Weights of a small transformer language model.
Size: 9 layers, width 256, 4 heads of 64 (1 for keys and values), MLP 512 GELU, vocabulary 1834, 4.83M parameters.
Architecture: rotary positions, attention and MLP in parallel.
Training: a variant of Adam for these matrices, 185M tokens, 5637 steps.
MLP neurons of a small language model. Each row is named by its layer, matrix (up: input weights; down: output weights) and neuron, and shows model dimensions 64-191. Each number is 128 + 32 x the weight over its row's rms, rounded and kept within 0 to 255.
After each neuron's rows, "fires in" lists the words (lower case) most often at its 100 highest values on Wikipedia text that the model never trained on; "fires on" lists the tokens most often at its 100 highest values on Wikipedia text that the model never trained on.

L2.up212 [146 118 165  54  55 128 118 135 170 109 139 140 133  98 114 125  46 116 163 214  52 135 177 144  92 120 163  74 133 106  85 107 106 129  66  99 141 168 117 200 104 136 116 106 149 117 119 125 115 199 189  69  89 155 102 138 201 176 115 126 166 123 125 152 114  99 150 138  64  95 115 125 126 124 140  89  96 180 121 119 105  94 112  94 105 171  94 116  48 177  97 127 116 102 135 111 167  77 131 119 174  93  64 182  83  71 126  97 165 165 145 158 125 112 125  94 197 140 109 157 154 125 138  86 108 138 153 108]
L2.down212 [111 144  72 186 204 123 145 131 102 144 111 108 121 149 128 150 187 145 105  50 199 112  73 104 140 125  91 177 123 168 180 148 152 125 170 133 120  61 143  68 171 110 155 136 119 142 124 128 138  63  72 193 174 127 156 125  31  87 136 137 121 142 156 104 153 132  93 119 196 132 123 139 149 130 115 186 152  63 148 138 153 147 154 165 130  76 142 141 205 101 144 117 133 141 108 157  99 162 120 146  99 175 185  63 148 181 126 158  76  93 120  90 133 158 140 165  60 114 129  92 123 141 123 173 141  98  70 125]
fires in: "after", "local", "contract", "while", "difference", "association"
fires on: "ract", " After", " local", " dif", " while"

L2.up115 [158 165 182  69 196 176 158 103 100 151 149 136 111 153 100 172  96  52 111 116  91 124 105 112 135  63 125  78  74 134 134 169 107 146 143 168 135  67 115  74 138  66 102 114 139 135 129 123 119 180 115 118 157 153 126 143 174  66 118 150 165 129 179 137  83 111 112 196 133 120  94 107  77 166 183 116 157 146 136 127 108 128  84 122  75 191 123  90  66  89 159 108 131 120 158  93  84 123 122 114 115 156 148 147 140  78 151 146  75 121 169 123 179  71 116 105  82 135  77  77 130  73 126 161 100  82 143  53]
L2.down115 [ 98  73  48 168 129 139 115 130 135 159 143  68 202  73 153 121 143 173 106 182 105 142 135 117 114 180 136 171 219  80 103 126 124 133 120  84 122 183 179 148 140 158 131 133 140  51  67  94 104 121 122  88 134 119 134 149  75 174 132 102  85 132  94 118 197 163 114 115 146 168 133 135 154 123 127 122 101 119 182 125 137 143 183  98 216  95 131 157 134 168 103 111 114 102  95 125 165 132 172 169 124 108 138  96 129 165 130  98 168 133  77  92  82 137 145 105 175 126 179 175 131 180 112 103 131 143 107 139]
fires in: "music", "century", "construction", "built", "career"
fires on: " music", " constru", " century", "avy", " built", " build"

L2.up198 [103 114  27 107 149  95 153 186  90  72 178 129  82 132  90 159 166 136 128 100 152 102 133 105  91 101 197  96 121  71 115 113  89 148 127 201 102  79 136 156  93 145  97  68 103 139  89  70 132 113 154  98 151 130 160 157 134 173  61 134 144 126 122 116 211  97 152 144 123 131 127 110 154 122 153 172 122 180 127 102  89  97  83 123 113 138 107  97 169 151 153  70 120 150 126 127  89 165 191 153 147 164 150 142 136 108 158 130 149 122 143 145  80 125 135 132 117 135 113  98  94  87  90 166 161 143 122 149]
L2.down198 [128 117 188 142 113 146  74  80 164 126 104 150 172 105 164 103  58 105 123 141 122 146 131 159 139 117 129 116 154 153 149 145 171 113 118  34 137 158 155  93 177 108 163 181 150 100 159 193 127 110  89 159 114 121  89 110 103  84 193 106 111 127 157 122  33 170  91 100 127  96 120 146  94 177 128 102 134  84 124 165 153 151 116 133 140 129 140 108  99 141  90 154 130  69 148 115 180 113  54  94 110 102 117  72  90 165 132 140 113 125 149 110 124 142 127 103 175 152 133 187 170 162 139  28  95 113 144 104]
fires in: "times", "these", "during", "by", "some", "about"
fires on: "imes", "ually", " these", "uring", "y"

L2.up418 [162 159 129 105  96 177 106 138 110 132 217 162 144 129 133 135 184 162 115 134  78 134  73 141 107  97 128  52 139 121 146 117 143 129 154 107 145 161 109 125 162  83 113 136 147  84 114 108 172 134 103  80 167 125 180 102 102 147  79 137 117 135 143 136  85  84 133 110  96 124 114  91 111 153  85 178 115 173 130 162 143 137  98 157 126 225 119 110 117 120 160 123 151 124 115  86 139 134 114 170 128  48 205 142 142 127  61 159 121 143 118 111 103 154 144 114 167 127 115 136 124 117 134 147  94  59 152  94]
L2.down418 [ 80  72 108 140 147  69 144 127 150 115  53  73 131 135 143 131  77 121 112 122 184 114 179 130 133 136 156 170 136 114 112 143 111 120  94 148 138 111 156 105  88 159 134 107 104 162 139 157  98 130 131 179 122 115  71 134 153 109 170 114 124 147 139 113 158 156 103 160 139 113 144 178 127 147 197  75 136  84 126 102 123 100 173  97 108  35 131 154 122 172  98 128 118  94 133 159 113 120 141 116 153 185  46 112 107 122 211  80 140 128 136 153 150 101 117 113  93 139 133 115 151 126 134 112 147 194  83 171]
fires in: "music", "early", "angeles", "having", "battle", "government"
fires on: " Ang", " music", "attle", "aving", " early"

L2.up397 [132 162  92 207  70 118  79  74 152 107 166  69 127 112 152 139 141 111 133 158 157  91 139 142  97 137 157 160 108 158 108  89 155 124  84  59 170 118 154 114 111 138 145 159 114 146 118  80 136 144 113 103  77 173 169 132 186 123 119 141 101 107 150 103 168 151 137 149 177 158 123  93 113 179 158 132 138 165 168 102 108  84  60 123 160 148 133 154 151 133 141 180 131 109 125 149  90 132 110 109 163 126 179 168 187  75 165  86 156 150 115 163  92 118 126  84 222 165 185 115 161 136  88 110 133 202 174  90]
L2.down397 [117  79 166  31 170 119 158 157 113 134 107 192 127 138 114 107 111 143 130  87  92 151 124 148 148 133 113 107 133  97 129 153 122 147 165 185 100 152 108 163 157 138  90  79 142  82 161 132 142 129 152 175 156  84 104 141  77 124 146 154 145 177 120 156  71 107 105 102  97 120 114 162 139 117 118  81 108 122 101 152 195 159 207 136  94  84 137 100 116 102 124 128 103 164 141 123 151 123 140 138  74 120  84 116  59 194  80 157 117 107 120  85 141 147 129 159  30 106  45 126 103 157 165 154 101  40 107 167]
fires in: "place", "summer", "city", "prince", "province", "lived"
fires on: "ummer", " place", " city", "ince", "ived", "ise"

L4.up347 [164 191  91 150 166 139 128 133 136 114 131 105 140 126 115 119  93  46 131 151 114 114 110 158  69  77 141  89 114  95 144  99 135 150 117 153  88  87 154 154 147 115 140  87 157 141  95  77  88 181 115 132  98 149 201 113 163 122  60 123 112 132 213 103 164 114 126 100 104 119  85  85  46 156 203 124 161 126 221 142 102 130  37 113 117 136 130  97 101 186 127 156 131  44 108 117 136  79 171 139 133 117 147 118 181 118 128  94 104 130  95 156 110 143 126 122 152 147 102  63 152  93 105 157  69 148 144 119]
L4.down347 [136 171 129 147 156 162 130 103 125 107 145 128 169 106 123 107 114  53 120 145 117 109 128 152  59  95 155  98 125  98 134 120 156 174 141 151 116 103 109 141 149 131 103 110 151 100  85  57  87 185 125 141 105 160 183 136 150 109  91  92 158 129 190 168 166 108 165  99  90 124  80 120  59 198 195 119 181 132 189 117 121 129  61 126 106 136  98 108  97 180 127 138 142  62  92 121 110 113 160 132 134 112 165 133 174 132 123  53 110 143  79 135 114 144 129 127 148 141  88  87 117  90 107 131  84  93 152 122]
fires in: "in", "at"
fires on: " in", " at"

L4.up294 [128 113 154 159 247  75 124 110 130 142 183 123 139 157 149 141 150  84  83 137 177 176  44 122 112  92 172 121 125  68  83 137 102 152 121 167 102 144 186 133 127  91 128 157  71 132 125  79 139 162 157 128 144 158 190 134 120 111  84 157 129 144 120 191 161 126 137 174 165 153 112 142 133 115 167  82  99 113 110 104 202 122 124 154  50 147 105 139 137 158 164 185 110  73 160 133  73 156 174 126 163  47 121 128 123 115 136 129 140 115  99 133  82 141 153 115 152 160  79 111  95 113  82 105 101 132 137  93]
L4.down294 [ 95 116 151 180 146 172  91 151 143 114 114  94 164 147 100 157  70 157 127  93 163 148 124 133 149 119  70 145 143 169 100  94 147 121 122 132 112 124 154 137 124 111 186 194 150 102 148 174 142 147 122  87 121 149  89 131  98 139 126 160 114 158 108  75 138 147 106 123 112 121 114 103  59  52 122 139 148 161 113 170 104 155 127 108 183 161 128 100 139 153  73 160 102 128 146 109 156  93  95 142 148 164 159 134  31  76 102 155 145 131 151 120 154  83 177 145  95  96 147 159 190  88  98 108 212 152 117  92]
fires in: "in", "into"
fires on: " in", " into", "0"

L4.up486 [250  85 171  74 134 186 100 137 164 116 129 148 143 130  97 156 103 131 142 118 164 129  50  74 162 115 132 117 174  91  73 157 138 126 109  68 142 151 116 116 145 112 126 146 118  84 114 160 126 117 132 139 162 111 125 121 111 104 127 193 126 123 108 145  93 106  81 173 182 108 133  82  85 203 137 110  77 128 153 144 114 149  89 166 105 183 134 154 153 150 145  87 160  88 166 119 140  83 134  76 143 132 159 101 157  98 124 110 124 127 138 117 138 135  64 147 123 114 169 100 138 119  81 151 102 170 231 134]
L4.down486 [ 58 165 102 183 161  98 167 137  65 143 108 114  80 154 142 112 155  86 150 138 106 113 173 163  82 128 130 104  77 126 198 107 113  87 160 163 130  88 153 128 102 108 104 110 162 136 137 100  82 109 105 119 125 133 139  97 164 157 134  78 115 144 148 127 151 146 145  80 134 135 106 152 134  80 139 117 186 122  93 122 110 155 116  89 114  48 122  70 166  96 144 141 109 112 130 149 147 149 122 189  63 124 108 162 124 133 151 120 118 138 144 182 118 117 177  97 158 139  67 145 121 113 144 116 143 102  11 150]
fires in: "production", "name", "construction", "football", "built", "mission"
fires on: "duction", " name", " constru", "ission", "V"

L2.up296 [157 196 175  76 165 173 187 121 114 143 133 180  90 180 124 135  73  62  94 137  86  93 132 112 127  77 121 121  51 150 132 151 119 128 117 156 154  65  88  68 124  52  65 154 121  96 113 136 115 170 111 137 147 161 133 126 151 101 153 149 185 105 144 137  88 126  97 181 126 113 114 113 103 170 155 107 138 140 148 153 113 138  42 145 102 178 147  80  49  87 160 127 138 104 155 116 110 110 139 106  88 172 160 125 161  95 130 130  84  90 162 146 190 101 128 122  73 102  68  98 113 107 110 137  97  72 125  92]
L2.down296 [ 95  62  91 177 132 129 110 129 148 116 126  71 220  70 128 121 149 155 133 181  95 137 118 133  76 139 144 152 205  66 102  96 158 143 119 129 113 179 184 153 174 154 138  98 136  93  76  78 120 162 145  52 138 144 148 152  98 146 129  98  84 115 130 125 181 154 133 132 122 177  95 123 171 123 125 119  64 108 201 132 126 162 155 130 173  94 120 190 167 146 100 118 117 108  83 131 119 141 187 141 137 125 139  96 161 156 135 115 178 131  92 117  67 138 124  98 172 121 199 150 137 161  79 108 133 173 140 105]
fires in: "population", "century", "career", "species"
fires on: " century", "ulation", "ball", " polit", " population", "avy"

L4.up28 [134  77 162 153 123 136 104 110  92 114 141 100 122 184 118 134 109 110 129 206 171 100 174 136 157 131 159 173 133 105 144 107 124  80 104 138  91 101 130 157 149 163  93 148 124 185 126 132 124 144 119 129 104  90 128 113 178  60 147 117 179  97 174 135 165 124 101  76 105 157 102 132 115 167 146 135 171  79 172 140 180 135 116  90 169 148 139 147 152 193 128 152 152 160 113  86 143 154 148  81 103 146 112 136 110 103 151  76  95 153 167 175 183  77 135  88 110 155 155  36 105 124 153  81 106 117 144 137]
L4.down28 [132 152  66 105 114 156 111 135 131 165 170 120 146  89 143 140 147 103 120 142 116 166 142 106 161 118  98 106  97 132 122 142 101 145 153 115 144 128 120  43  51 106 154 130  97  83 105 152 127 135 127 112 173 140  84  87  97 149 125 183 110 137 115 100 165 100 108 172  95 134 153  89 113 152 124 101 166 142 131 147 125 142 117 140  71 220  83 131 135 136  92  97 135  88 110 161 102  61 110 134 112  59 184 147 162 158 149 182 116 137  98  31  67 128  78 173 137 119 151 145 120 196  88 146 133 143 130  90]
fires in: "the", "of", "m"
fires on: " the", "y", " m", " of", "ian"

L4.up485 [ 68 136 120 143 175 190 159 124  97 204 177 139 116 142 148 163 101 119 163 145 165 132 133 130 109  86 161 119 131  83 125  95 166 130 130 151 146 118 173 115 201 143  85 163 150 132  74 102 102 142 126 113 130 172 122 130 113 106  96  90 189  92 136  92 188 106 129  77 160 138 113 132 102 110 121  60 111  76 157 130  86 122  66 122  72 195 131 100 121 131 125 118 115 127 112 122 114 119 151 165 198 128 130 189 122  95  99 111  67 156 109 183 104 179  98 164 194  91 172 117  93  66  89  84 102  57 142 135]
L4.down485 [128 168 119 115 199  95 153 116 141  95 135  92 134 152 105 144 105  98 143 140 133  76 120 160 142 128 150 141 181 148 142 114 156  89  93 151 104 109 133 127 161  91  98 211 137 137 126 125 129 120 163 121 145 122 175  88  90 104 162 138  91 119 149 124 143 142 109 117 170 154 146 200  96  59  89 147  80 149 103 151 175 130 104  70 170 157 135  73 121 107 141 171 160  78  81 105 147 132 121 115 149 130 131 108  82 177  46 136 152 121 104 143 136 127 123  92 145  62 135 177 129  79 126 135 137  90 107 152]
fires in: "10", "11", "2010"
fires on: "0", "1"

L2.up29 [148 176  71 131  97 147 149 136 102 147 141 157 157 132 132  99 152 109 126 116 175 118 122 135  44 114 176 195 150 138 137 143 148 152 145 107 100 141 155 130 105 181 112 118 123 146 167 128  97 150 178  56 123 101 100 182 118 117 136 146 173 132 137 135 147 167 169  10 100 170 209 141  92 133 148  95  96 141 154 145  89 124 134 115 125  85 113 111 164 167 176 157 127  85 136 144  76 149 178 146 122 109 136  27 146 147 137  88 103 104 143  96 116 130 159 166 117 134 108  95 177  77 140 111 172 100  60 148]
L2.down29 [139  88 164 117 160  87 112 106 135  95 121  98 100 153  98 145  94 146 150 102 109 160 145  79 174 141  97  73  89 136 115 143  84 116 109 132 161 117 133 128 144  90 165 120 109 115  84 112 147 124 106 200 119 150 213  89 135 131 116  89 101 124 150 132  96 141 104 185 173  69  56 133 168 144 112 165 138 117 112 103 134 131 137 151 117 171 150 104 109  97  76 119  79 153 107 101 158 119  97 112 127 159 124 192 129  60 115 187 157 115 115 164 150 143 102  81 138 138 130 135 104 163 140 137  60 124 182  80]
fires in: "united", "london", "jewish", "james"
fires on: " United", " London", "ew", "ary", " James"

L4.up208 [122 172  98 172 206 148 149 152 106 143 151 102 153 166 110 134  67 144 118 140 143 175  64 131 171  73 104 120 136  62 146 108 120 110 134 106  91 134 116 120  88 114  73 105  98 179  79 105 137 116 114 142 127 173 133 146 178  96 142  60 124 134 145  94 125 133  78  83 198 101 103 191 116 147 155 137 124 112 150 121 153 116  77 147  68 153 184 155 142 135  93 146 130  56 154  91 155 150 210  99 107 139 155  82 102 112 185 101 104 127 119 138 122 156 158 134 148 140 153  91  62 101  95  66  98  89 155 101]
L4.down208 [147  80  85 127  80 147  84 141 116  99  56 142 126 162  77 138 100 116 112 119 170 179 171 143 118 119 135 138 124 187 114  98 121  68  86 117 143 155 133  94 184 110 175  92 152 100 178 208 100 128 119 142 125  97 136 129 108 137 155 167 103 102 115 112 104 125 147 197 105 130 119 153 111  95 149 135 109 112 170 114 168 125 141 148 151 131  97  86 108 106 144 129  87 129 143 128  73 119 101 141 175 143 135 179 125 170  93 153 125 161 178 118 125 147 102 100 126 117 128 191 140 118 184 188 156 163 116  92]
fires in: "check", "on", "was", "of", "born", "11"
fires on: "ck", "1", " on", " was", " of", " born"

L2.up207 [143  88  98 150 130 169 120  68 150 132  53  99 116 150 137  62 147  77  94 151 142 137  96 112 126 142 163 128 158  98 121 113 132 156 160 140 193 150 217 120 143 100 111 117 106 123  22 110 147 151 122 108  93 155 132  96 115  90  93 125 126 124 107 111 142 116 170 129 120 118 104 103 205 126 156 156  76  74 133 138 139  96  88  96 134 144 153 138 132 140 103 119 109  85  96 141 148 111 169 177  89 132 120  97 145  94  79 105 134 144 129 144 136 128 142  88 146 139 144 115 165 142 105 170 128  79 117 115]
L2.down207 [105 182 168  93 132 130 126 187 120 118 214 204 148 115 116 188  91 171 147  90 124 170 158 140 106 107 137 137  99 135 142 111 138  94 103  91  76  97  62 173 108 165 144 119 143 123 252 134 108 117 128 148 159 119 134 148 120 154 146 141 115 158 130 145 103 128 137 132 141 128 130 173  52 122  80  83 167 189 128 132  87 158 153 126  91 136 115 135 139 135 149 128 146 128 175 118  90 123  96  85 143 120 140 132 107 171 156 129 125 110 143 108 129 124 113 139 124 108  87 143 104 137 159  67 143 171 159 116]
fires in: "group", "groups", "line", "position", "clujana", "ghana"
fires on: " group", "ana", "son", "ada", " position", " line"

L2.up439 [177 112  97 133 164 156 131 180 121 127 178 140 119 122 148 129 125 105 106 130  98 170 103 187  93  75 187 137 147 130 151 195 200 138 131 118 152 157  63 143 187 143 153 109  59 130 102 127  75 154 125 102 130 132  82 154 114 116 149 117  81 180  61 149 128 167 110 144 139 167 184 102 119 166 104 134 118 140 165 175 120  96 129 129 159 136 132 137 142 126 201 106 151 110  68  78 145 181 184 138 137 140 163  52 152  96 117 118 112 122 149  98 142 138 129 161 123 120 131 127 145 123 145 126 175  60 172 103]
L2.down439 [129 135 136 114 115 114 131  66 143 137  59 116 145 134 123 115 117 143 176 117 161  90 123  74 134 146 101 111 159 100 132  81  65 104 125 163 106 134 210 105  67 112 117 149 202 125 156 120 180  98 122 127 156 155 197 102 161 133 125 141 156  85 210 106 139 151 144 136 137  85 106 194 130  98 187  92 123 109  84  72  74 147  93 111 100 113 151 109 110 115  61 146  74 113 190 148 117  84 102 123 114 101 118 172 122 169 145 140 162 136  71 156  69 105 134  70 121 117 126 119 115 134 116 146  64 167 121 146]
fires in: "children", "other", "early", "having", "others", "cancer"
fires on: "ren", " other", "cer", "au", " early", "aving"

L2.up259 [130 108  92 175 210 100 154 145 151 130 147 131 175 116 100  78 110 161 102 103 137 121 166 148 143 183 131 125 120 102 147  62  85  91 126 128 124  80 130  78 161 160 105 139  70 128 120 153 149  83 151 186  93 177 148 148 130 118 102 114  29 164 168 157  91 130 114 125 126 138 132 154 129 125 148 112 149 157 101 118 112 154 120  96 114  98 105 120 127 141 187 166 122  90 139 133 107 108 170 115  90 102 145 138 151 141 155  84 105 123 139 159 160 149 128  48 198  80  89 113  82 112  53 108 156 103 112 132]
L2.down259 [151 131 162 106  93 178 103  97  99 137 124 104  91 156 149 164 144  80 139 134 113 121  79 113 147  78  99 106 107 133 100 191 167 167 158 100 120 182 154 153  87 100 160 115 186 126 139 100  89 169 136  89 135  87 125  92  95 130 138 132 217 101 106 106 150 132 157 156 121  90 135 116 159 164  60 151  73 113 161 133 120 132 117 146 175 157 175 137 134 120  63  73 112 171 137 134 123 172 110 128 147 132 106  78 124  94  91 147 149 140 117 107 101  71 139 187  85 164 153 124 166 154 173 132  89 151 144 116]
fires in: "area", "county", "james", "forward", "award", "mz"
fires on: "ward", " area", " County", " James", "Z", "ord"

L2.up384 [114 171 140 163 140 123  87  67 171 153 170 122  94  94  87 109 141  76 108 153 105  74 150 160 149 153 121 128 140  86 134  40 152  78  84 139 117 154 158 115 155 138 138  90 120 105 183 125 151 121 111  92 159  98 131 108 108 140  94 112 158 115 186 149 128 232 213 124 170 124 129  73 176 132 162 136 164 156 166  91 127 128  89 189  76 130 177 117 100  93 153  78  94  99 132 116 134 136 145  95 154 107 150 100 108  94 120 116 195 141  79 162  90 113 104  91 151 129 105 103 144 136 124 137 131 130 240 105]
L2.down384 [137  90 127  92 117  95 141 177  88  80 125 176 156 148 164 145 105 155 127  99 177 180 101  65  87 119 136 139 101 169 109 218  88 180 163  98 120  86 150 139  84 120 119 172 124 119  97 116  94 146 153 159 104 158 148 148 148 106 148 165  77 168  91 109 130  48  37 120  94 155 111 198  48 124  89  75  90 100  80 169 116 132 183 111 151 127 101 160 164 154 101 184 174 137 114 158 141 111 131 183 115 150 110 148 126 145 108 148  71 112 168  79 153 152 133 151 117 122 166 172 109 121 110 113 103 122  45 140]
fires in: "place", "as", "period", "built", "lived", "street"
fires on: " As", " place", "ived", "iod", " built", " Street"

L2.up443 [111  84  66 151 129 118 128  74 168 157  94 117 133 176  26 143 165 143 102 156 143 157 123 195  62 131 169 153 197 175 125 101 104 151 175 141  93 127 188 148  87 104 108 155  92 153 114  92  72 133 145 193 160  98 100  67  83 118 132 136 143 120 104 113 108  42  68  56 175 134 116 118 122 131 119 124  97 121 117 130 119 122  77 149 151 172 158 139 131 125 141 159 101 145 150 139 138 171 192 157 116 122 163  66 159 146 169  94 127 169 149 196 139 119 131 102 147 139 104 114 101 151  83  52 116 170 126 174]
L2.down443 [135 181 192  95 148 147 116 186  97  88 157 114 112  71 220 125  70  89 129  99 123 118 115 105 201 117 110 116  64  83 113 150 152 124  93  97 184 117  78 111 162 159 143 110 156  90 136 189 169 118 118  79  97 173 168 170 165 142 143 107 124 111 175 146 147 199 186 180  79  98 125 139 134 105 150 151 165 151 168 133 150 136 180  95  88  69  91 133 124  99 112  87 148  85 101 125 163  80  62 110 137 144 104 185 122  92  71 148 118  98 138  63 136 142 124 154 115 132 176 127 143 120 158 188 149  74 140 100]
fires in: "on", "network", "italy", "synonyms", "january", "sony"
fires on: "ony", " On", "work", "aly", " January", "att"

L2.up376 [190 119  80 188 118  43 146 129  84 136 115 134 121 169 154 109 166 152 150 157 142 109 140 184 102 102 163 145 166 133 149 111 141 122  72  96 147 151 152 158 134 169 132 171  85 175 110 132 119 117  65 114  77 149 119  85 166 126 189  86 152 129 119  89 146 139  81  73 193 145 140 103  78 194 134 122 172 133 202  73  97 143 118  61 180 177 121 108 162 134 125 121 140 129 140 154 130 140 144 131 154 150 135 116  95 128 160 129 138 112 153 126  76 159 198  93 158 128  88  91 140 141 124 114 124 117 137 114]
L2.down376 [ 62 131 154  50 133 190 112 134 160  95 167 130 133  75 118 146  83 116 107 111 118 144 118  86 149 166  79 110 113 137  79 155 125 127 179 151 101 118 138 125 120  96  98  61 177  66 152 124 127 138 197 148 147 112 164 169  81 121  46 154  90 132 144 164 103 135 141 176  70 147 123 174 175  86 115 131  63 145  74 170 172  95 156 192  62 100 156 149  88 144 147 138 136 139 117 120 135 101 117 139 125 102 125 141 183 104  77 127  97 140 105 151 199 138 118 150 110 122 165 170  87 122 120 121 133 117 133 134]
fires in: "than", "over", "summer", "time", "overall"
fires on: " over", " than", "ummer", " Time"

L2.up125 [121  97  28 155 121 113 144 159 126 177 124 110 110 165 105 163  74  76  96 140 114 183 103 153 140 148 128 144  79 182  90  77 143 122 104 117 132 119 124 133 156 123 150 181  92  92 135 130 178 134  69 129  85 118 163 127 123 159  80 140 134 133 131 109 132 226 146 177 124 127 165  98 150 135 141 114 153 126 161 171 127 156 133 147  80  76 105 114 104 154 104 145 106 120 174 126 146 143  90 121 120 140 124 119  83 108 124  67 131 167 127  68 108  60 164 147 118 105  96  90 118 142 113 100 118 140 103 134]
L2.down125 [141 138 199 122 142 143  95 104 115  61 146 165 129  98 134 113 199 194 149  67 122  92 134  71 112 134 115 113 147  83 176 164  96 124 140 133 145 131 144 131 100 142  92  52 131 145  97  91  87 108 179 115 117 105  95 144 110  85 151 108 135 135 119 141 104  74  81  89 117 149  86 155  79 132  95 167  99 136  92  87 134 121 110 139 155 186 125 134 141 110 119 120 147 144  93 148 117 126 152 126 157 107 144 114 165 136 136 175 120  76 131 158 158 232  57 114 158 154 222 193 126 142 138 135 134 136 105 118]
fires in: "after", "former", "houses", "frank"
fires on: "ous", " After", "fter", " former", " Fran"

L2.up194 [101 120 108 115 139  95 154 130 129 119 120 120 120 169 146 167  93 119 132 134 172 134  85  93 163 143 135 171 120  53 121 122 159 134  97 164 133 220 128 154 133 135 114 111  90 165  85 173 144 135 106 134 165 130 115  95 118 105  65 144 106 145  75 128 130  93 118 161 138 107 129  99 156 112 164 103 118  34 117 109 100  83 124 126 108 150 116 127 132 139 155 133 138 151 190 102 123 131 123 161 122  84 151 160 123 123  95 178 242 130 110 143 200 127 118  82 112  80 113 137 137  78 107 131 148 128 251 152]
L2.down194 [141 116 145 158  97 168  90 123 149 119 106 147 145  83 123  90 160 156 106 107  98 117 168 161  98 102 132 111 149 212 138 142 129 122 151  70 113  50 126  92  89 136 144 144 166  77 147  81 107 109 156 129  86 117 150 122 125 152 187 116 167 106 161 164 104 165 163 120 118 142 104 160  86 149  90 157 125 228 139 150 183 166 106 130 108 112 111 106 130 108 129 104 103 119  63 142 111 111 131 101 120 190  97 103 148 133 161  85  25 129 157  98  75 136 129 171 142 162 143 115 125 169 140 113  91 126  27  97]
fires in: "it", "year", "italy", "have"
fires on: " It", "uel", " year", " have", " player"

L2.up27 [137 128  60 121 138 136 157 126 168 110 148 112 130 163 127 111 118 166 126 175 150  94 158 150 136 135 207 143 137 130 103 127  94 117 139 139 142 192  57 114 142 133  94 150 121 134 146 124  86 107  84 137 120 119 196 194 124 107  82 111  82 116 102  98  81 174 134 145 136 158 119 153 107 129 136 165 175  83 122 134  96 206 116 173  27 124 111 114  98 120 161 121 146 135 133 111 131 140 186 163 160 110 160  83 100 116 188  85 135 138 156 158 121 103 177 101 173 126  95 126 125 134 136  56 130 109 160 128]
L2.down27 [114  95 179 183 118 134 123 143 113 148  87 131  95 114 145 131 146  75 163  76 104 166  88 118 118 139  86 134 116 144 161 128 147 138 147 116 125  40 227 158  85 115 182  89 137 103 125 143 178 157 196 138 119 132  77  58 146 134 174 159 186 120 150 146 158 106 117 139 136 105 131 107 133 101 109  74  49 178 132  96 154  95 146 100 221  94 157 111 157 135  98 107  83 135 106 131 160 129  79 110 109 160 104 123 126 170  82 159 121 117 110 114 140 143 111 119 105 129 150 141 115 125 131 167 131 130 104 131]
fires in: "after", "year", "villages", "stages"
fires on: "ages", " year", " After", "fter", "8", "ling"

L2.up231 [128 102 107 135  96 120 150 103 115 129 143 144 114 111 111 130  67 111 142 169 177 163 122 100  73  92 129 155 188  73 135 118 170 127 114 121 145 179 132 130 101 124 102  89 146  94 151 142 125  97 158 135 128 162 127 103 160  50 129 156 112 174 135 150 108  85 103 189 110  78 151 131 120 146 116  80 123 131 114 136 120 123 110 205 146 155 169 116 153 124 125 165 141 109 105  63 164 124 149 148 116 100 197 154 132 102 111 165 138 144 147  78 117 140  85 144 153 204  66  78 128 138 164 156  87 153 122  52]
L2.down231 [126 145 137 138 171 127  87 147 138 114 132 116 135 166 106 104 205 123 130  86  75 108 120 169 179 153 104 107  76 159 118 121  72 157 112 123 139  88 101 127 131 123 160 163 134 139 126 132 115 181 102 116 135  99 116 144  97 201 145 105 135  94  97 105 173 186 159  69 160 179 128 123 119 104 125 182 126 143 118 124 106 146 158  90 106 100 109 133  99 147 109  72  83 137 125 180  68 119 101 119 147 161  37 129 103 159 148  80 136 132  95 163 119  95 128  94 115  31 195 167 130 118  93 122 170 113 116 167]
fires in: "court", "government", "town", "together", "own", "reported"
fires on: "ourt", " report", "ether", " government", " town", " own"